Part of a small language model's weights: biases, untied embeddings.
MLP neurons of a small language model. Each row is named by its layer, matrix (up: input weights) and neuron, and shows model dimensions 160-287. Each number is 50 + 10 x the weight over its row's rms, rounded and kept within 0 to 99.
After each neuron's rows, "fires on" lists the tokens most often at its 100 highest values on Wikipedia text that the model never trained on.

L5.up142:45 44 14 61 39 58 48 47 58 38 39 59 47 54 58 57 27 59 57 52 47 56 44 62 47 39 67 67 70 57 64 56 48 33 34 63 61 50 61 58 65 52 51 45 49 55 64 53 57 45 52 50 50 52 44 45 46 66 36 48 44 47 57 49 52 58 49 49 59 57 52 50 52 42 35 48 57 44 39 60 41 61 56 43 63 52 46 62 56 41 41 50 41 65 44 65 58 55 71 44 52 52 40 44 70 45 39 50 67 51 40 59 44 42 46 47 43 38 52 51 58 32 49 77 53 57 45 50
fires on: "il", "re", "s", "ist", "ack", "and"

L9.up1820:52 46 60 42 42 59 50 51 50 42 23 52 45 81 42 54 54 33 42 35 65 52 56 63 44 52 44 45 55 28 49 47 69 55 38 47 23 66 56 59 55 48 40 60 43 43 36 49 47 35 41 52 35 43 45 52 65 70 43 51 46 39 60 54 63 60 42 63 53 39 56 52 57 40 53 63 36 60 73 44 43 56 56 59 60 58 49 62 39 57 32 57 60 63 53 42 52 18 52 60 48 46 43 53 49 47 38 45 58 46 35 33 50 45 56 61 56 49 57 46 52 55 58 59 54 34 38 51
fires on: ",", "-", " is", " Du", " took"

L9.up2025:61 44 44 57 44 58 56 52 33 56 45 42 51 67 44 47 58 75 50 42 47 60 63 53 59 63 66 54 61 32 49 53 65 39 50 52 43 74 43 41 38 43 46 49 34 52 40 46 55 45 42 53 42 48 56 60 40 56 64 43 55 54 69 32 62 51 59 39 41 54 47 42 57 59 59 52 53 49 45 68 48 62 46 63 57 64 59 49 44 37 35 46 57 47 49 24 58 46 48 59 59 40 47 37 64 57 39 54 55 47 56 58 52 53 60 44 75 37 50 31 46 41 44 50 63 43 26 30
fires on: "s", "n", "le", " h", " mi"

L9.up892:44 50 40 58 40 45 61 43 65 50 53 35 31 50 43 50 53 59 66 61 33 46 47 66 74 57 48 51 38 44 37 35 47 47 41 63 41 49 26 47 64 47 76 48 48 42 65 60 47 50 38 57 57 37 69 65 42 75 51 52 48 57 41 46 49 52 59 72 63 47 34 56 52 59 44 52 54 54 46 58 44 59 50 31 49 43 56 46 59 51 67 67 39 61 56 60 72 55 40 46 47 22 49 43 48 54 58 67 56 40 39 56 55 47 41 49 30 32 67 54 48 52 73 37 37 44 60 68
fires on: "ed", "or", "ing", "pt", "ce", "il"

L5.up359:38 64 46 43 55 49 51 47 37 54 49 53 60 47 54 45 48 61 33 55 39 52 50 51 31 42 37 71 54 51 53 61 43 36 57 59 53 41 43 44 48 55 47 54 57 40 48 55 61 74 51 44 48 76 51 41 45 46 43 44 41 42 36 58 38 50 40 65 57 64 58 42 71 41 43 42 56 52 37 49 44 39 52 77 50 57 39 54 39 58 33 52 46 48 57 37 46 51 45 51 62 58 54 46 38 57 54 43 57 39 58 57 39 50 39 47 58 58 19 55 41 48 53 57 25 55 58 47
fires on: "ed", "ct", "ing", "s", "est", " station"

L9.up953:56 52 48 38 48 53 49 48 59 59 55 52 44 60 46 35 59 77 50 56 48 47 46 61 73 59 54 41 40 43 38 62 55 50 46 65 46 40 40 59 43 47 47 58 69 50 48 45 54 58 50 42 61 33 59 54 47 51 56 73 64 53 51 43 61 45 39 63 58 59 55 59 69 55 59 46 36 71 57 49 53 56 45 66 55 40 46 64 55 55 58 58 30 35 36 57 63 42 60 32 41 43 43 49 41 47 35 50 52 61 39 29 54 50 52 61 43 65 61 46 36 57 59 70 40 58 51 59
fires on: "t", "d", "ed", "-", "cho", " and"

L5.up1661:38 41 35 52 52 73 51 42 68 39 55 44 44 58 66 70 53 46 47 41 61 55 46 56 55 58 67 45 63 60 31 50 50 46 46 42 45 71 45 54 61 52 48 36 48 54 72 52 47 42 65 51 54 32 64 49 51 51 44 52 58 67 53 64 56 59 43 64 70 60 48 56 48 57 54 32 43 43 56 31 41 51 61 64 69 54 45 48 39 44 53 41 58 57 55 71 74 53 48 41 52 44 56 54 57 47 35 45 60 59 42 52 51 57 40 54 54 56 48 57 46 54 76 59 53 53 51 50
fires on: "re", "la", "s", "ure", " League", " Association"

L9.up236:51 46 46 64 44 60 41 28 37 42 50 34 33 45 55 44 50 60 60 45 43 57 58 56 52 53 68 42 36 52 51 51 45 46 41 41 39 58 34 60 50 43 58 59 61 45 54 49 66 65 52 27 44 61 41 54 62 58 63 53 61 75 27 64 52 51 48 55 52 48 57 65 57 65 58 38 68 54 57 57 39 49 54 40 64 44 66 42 34 51 54 45 50 48 48 56 40 52 41 68 53 48 49 38 35 49 61 55 54 40 54 54 52 53 33 63 45 39 50 47 35 48 30 42 52 57 51 57
fires on: "l", "v", "ce", "ad", "ron", "ner"

L9.up2062:40 34 54 55 16 43 49 62 57 54 68 56 49 62 51 55 44 51 65 60 67 61 36 50 57 60 46 56 43 42 46 51 49 58 65 32 32 32 55 55 37 39 43 40 51 35 47 53 42 49 56 47 30 67 46 44 48 66 47 55 54 29 49 50 71 40 49 59 52 56 55 69 57 50 60 47 53 51 39 49 46 54 45 45 42 44 60 54 44 48 57 43 59 34 42 51 43 55 57 36 51 53 51 35 63 57 47 58 58 46 41 50 47 56 52 32 51 47 55 60 43 50 50 57 62 56 65 44
fires on: "d", "g", " Cor", "st"

L9.up1519:44 64 42 49 36 42 16 40 44 67 35 32 45 51 53 55 29 36 39 57 59 47 48 47 55 45 72 54 45 43 72 60 37 54 38 50 59 63 38 64 70 54 37 58 55 45 53 50 55 39 64 49 64 53 46 54 63 60 44 43 46 64 57 57 55 28 44 32 47 40 57 60 65 41 48 39 66 62 66 61 48 46 43 33 55 45 52 46 45 38 52 42 26 47 40 54 56 70 42 54 39 46 42 72 57 66 46 52 42 60 52 63 65 57 46 47 41 46 53 53 55 53 40 63 45 55 55 56
fires on: "d", "l", "o", "and", "ke", "us"

L9.up989:44 45 44 48 57 37 62 52 50 49 50 47 54 49 52 55 47 81 47 40 36 61 51 69 47 60 46 39 51 40 60 48 36 46 46 45 43 22 55 51 43 33 48 42 50 32 42 51 51 73 28 45 48 49 78 66 53 50 49 54 47 75 52 48 36 62 55 66 53 52 45 69 54 44 51 51 47 73 51 51 49 49 56 61 63 56 48 48 49 49 32 48 47 37 47 48 56 58 48 43 32 37 53 45 39 45 35 42 68 53 46 63 51 33 58 42 55 62 52 43 54 60 57 52 42 60 55 51
fires on: " and", "i", "r", "tri", "ri", "ed"

L9.up1171:58 63 46 45 48 45 54 62 63 49 45 71 36 52 63 46 52 61 52 37 38 53 50 62 57 46 53 44 41 48 33 49 41 41 23 51 46 41 70 39 53 53 40 60 41 43 33 46 34 54 42 40 22 76 49 32 62 69 47 43 50 58 58 41 49 49 44 47 47 47 62 36 49 56 50 41 50 48 69 52 47 51 60 57 73 56 48 55 56 32 59 44 58 53 51 61 59 54 46 48 49 65 46 51 52 61 49 68 37 32 42 44 52 56 55 52 44 48 52 34 55 49 26 41 70 48 56 35
fires on: "s", " most", "ra", "w", "ta"

L5.up1235:48 49 30 55 57 45 43 42 55 50 46 58 69 60 35 48 45 53 40 59 46 64 55 65 44 42 51 48 46 34 47 63 63 53 54 53 47 40 41 49 57 47 72 40 42 44 56 46 54 67 61 50 51 61 59 51 55 53 49 34 46 52 31 65 55 48 55 47 32 57 59 37 49 76 65 52 45 62 54 53 39 42 55 68 60 61 59 42 67 43 38 45 41 40 47 37 58 55 52 57 43 41 53 30 43 49 48 42 44 31 50 52 49 68 43 38 38 57 49 60 42 51 57 57 45 50 60 47
fires on: "ed", "ing", "s", "ct", "po", "t"

L5.up1542:52 49 56 47 41 31 59 50 49 41 50 60 43 42 29 52 53 73 48 46 46 47 56 28 59 44 48 51 53 67 42 50 41 60 45 56 63 38 44 26 48 57 35 43 46 23 49 54 45 43 52 64 64 51 56 39 57 74 55 80 79 39 34 62 38 49 57 32 49 29 47 59 55 52 38 69 45 35 56 70 50 45 47 53 40 50 49 52 50 48 73 61 44 44 46 57 40 41 48 49 59 42 46 36 48 66 38 53 57 62 41 59 49 56 49 57 63 63 49 47 56 61 48 55 48 63 46 46
fires on: "e", "é", "\n", "et"

L9.up1300:41 39 41 69 61 65 45 55 50 45 63 35 56 59 55 63 50 44 45 41 55 58 51 64 57 56 55 51 49 48 59 33 55 33 49 34 41 63 22 52 46 49 50 51 50 54 37 61 50 50 52 48 61 70 66 47 51 59 52 54 48 68 67 44 64 40 58 68 54 54 45 56 62 50 57 35 54 50 46 51 58 75 44 57 59 46 55 41 51 55 57 49 56 61 57 64 76 50 35 39 38 29 47 43 36 42 41 60 60 50 49 60 55 61 46 48 57 63 46 50 48 44 49 51 51 52 38 54
fires on: "ed", "al", "d", "s", "ing"

L5.up696:37 39 33 45 61 43 51 45 45 64 44 44 39 63 57 75 55 54 36 44 61 67 51 60 56 50 54 47 50 55 71 59 54 39 37 53 47 51 68 51 38 41 51 54 65 41 45 45 45 38 54 55 36 79 50 36 46 39 56 61 47 49 41 55 30 34 46 56 48 44 59 54 52 44 54 58 53 58 47 25 50 48 58 51 41 40 32 68 44 36 55 70 35 53 65 62 57 41 54 51 44 54 46 24 53 50 47 57 48 52 39 63 52 68 58 75 41 32 46 29 69 40 55 48 48 44 39 66
fires on: "ing", "di", "N", " under", " 7"

L5.up1307:63 49 59 45 55 47 35 44 47 41 45 58 59 29 35 42 44 44 33 49 53 50 58 53 61 45 49 47 53 50 43 55 44 54 57 61 51 49 58 60 37 56 48 43 47 56 40 48 30 62 48 54 44 47 66 64 49 51 53 42 61 47 48 32 50 45 50 70 44 54 47 56 41 39 70 49 43 40 46 36 59 51 70 63 46 51 53 62 61 49 56 52 37 35 63 42 56 36 48 43 49 45 45 56 45 62 44 56 49 37 50 56 48 57 43 44 58 55 37 45 32 42 42 50 55 63 44 61
fires on: "an", "i", "ant", "y", " be", "sh"

L9.up174:55 64 48 52 53 45 44 49 52 56 56 36 61 59 50 53 67 71 44 45 36 52 56 68 62 53 69 39 54 54 52 51 46 48 54 53 55 57 53 38 43 68 43 44 56 40 57 56 69 49 40 71 41 51 54 52 62 41 46 51 74 50 47 52 65 51 49 50 49 36 51 47 53 57 58 57 65 61 42 44 34 54 62 36 51 51 42 61 52 36 51 31 46 65 57 29 67 32 53 61 30 55 52 40 62 60 50 51 53 38 44 57 48 41 65 68 48 28 43 38 37 40 42 44 48 62 50 42
fires on: "en", "s", "e", "le", "l", "ur"

L9.up1079:55 52 45 39 56 49 31 58 51 40 34 48 55 49 53 45 52 39 54 52 64 55 54 76 55 56 50 48 58 61 40 66 21 57 45 42 42 54 58 71 57 68 37 53 52 33 49 44 47 39 66 48 42 41 58 47 57 68 55 36 42 53 40 36 56 59 58 63 42 49 40 48 58 38 63 57 33 67 40 69 48 66 58 63 49 55 50 45 29 42 48 67 46 57 67 50 43 38 37 55 53 45 54 67 50 53 44 43 36 41 47 51 40 47 49 56 46 37 48 31 47 41 56 52 63 33 46 55
fires on: " is", " was", " ("

L9.up1018:45 48 44 70 28 66 25 37 46 64 30 61 49 52 49 26 25 72 40 54 53 51 61 51 59 57 56 42 49 55 60 42 35 48 48 54 52 63 44 62 54 46 68 47 41 43 61 43 49 56 73 53 52 55 55 40 69 44 30 46 36 52 65 36 51 44 43 52 53 46 55 77 44 58 58 49 50 66 41 43 46 41 45 44 44 28 43 45 50 49 43 51 50 63 41 50 61 63 46 69 35 40 43 38 53 53 43 40 48 77 64 47 58 61 49 60 54 36 50 68 43 55 51 51 42 61 62 61
fires on: "l", "v", "if", "z", "d"

L9.up1722:67 55 47 46 55 47 46 51 42 49 36 50 46 50 61 49 67 39 67 40 50 54 59 57 71 37 51 34 57 40 42 45 48 48 38 63 58 66 47 43 56 48 32 45 46 50 57 62 49 50 53 64 35 57 72 29 48 52 46 44 62 65 71 64 39 75 62 60 59 53 55 49 58 45 49 51 47 46 54 54 51 66 63 60 51 46 46 46 40 37 37 38 55 59 57 52 48 39 57 38 36 51 60 44 55 47 54 64 33 59 42 61 62 55 40 75 57 37 30 49 50 47 39 33 56 50 38 56
fires on: "s", "d", "ing", "ring", "ra"

L5.up421:70 40 48 53 38 48 44 40 51 34 57 71 45 40 52 59 50 43 45 52 51 44 52 51 73 46 63 72 61 53 50 56 64 32 61 58 54 55 43 52 37 67 39 53 46 63 39 43 58 53 53 62 52 39 64 40 51 48 54 50 65 55 54 48 61 56 63 58 58 40 59 46 49 48 48 40 48 35 54 37 64 55 63 63 62 67 44 30 59 44 64 52 47 54 51 47 51 55 53 33 50 36 41 63 67 30 59 55 53 52 42 49 46 44 43 46 40 54 40 63 44 51 57 51 45 50 50 49
fires on: "ate", "33", "en", ":", "=="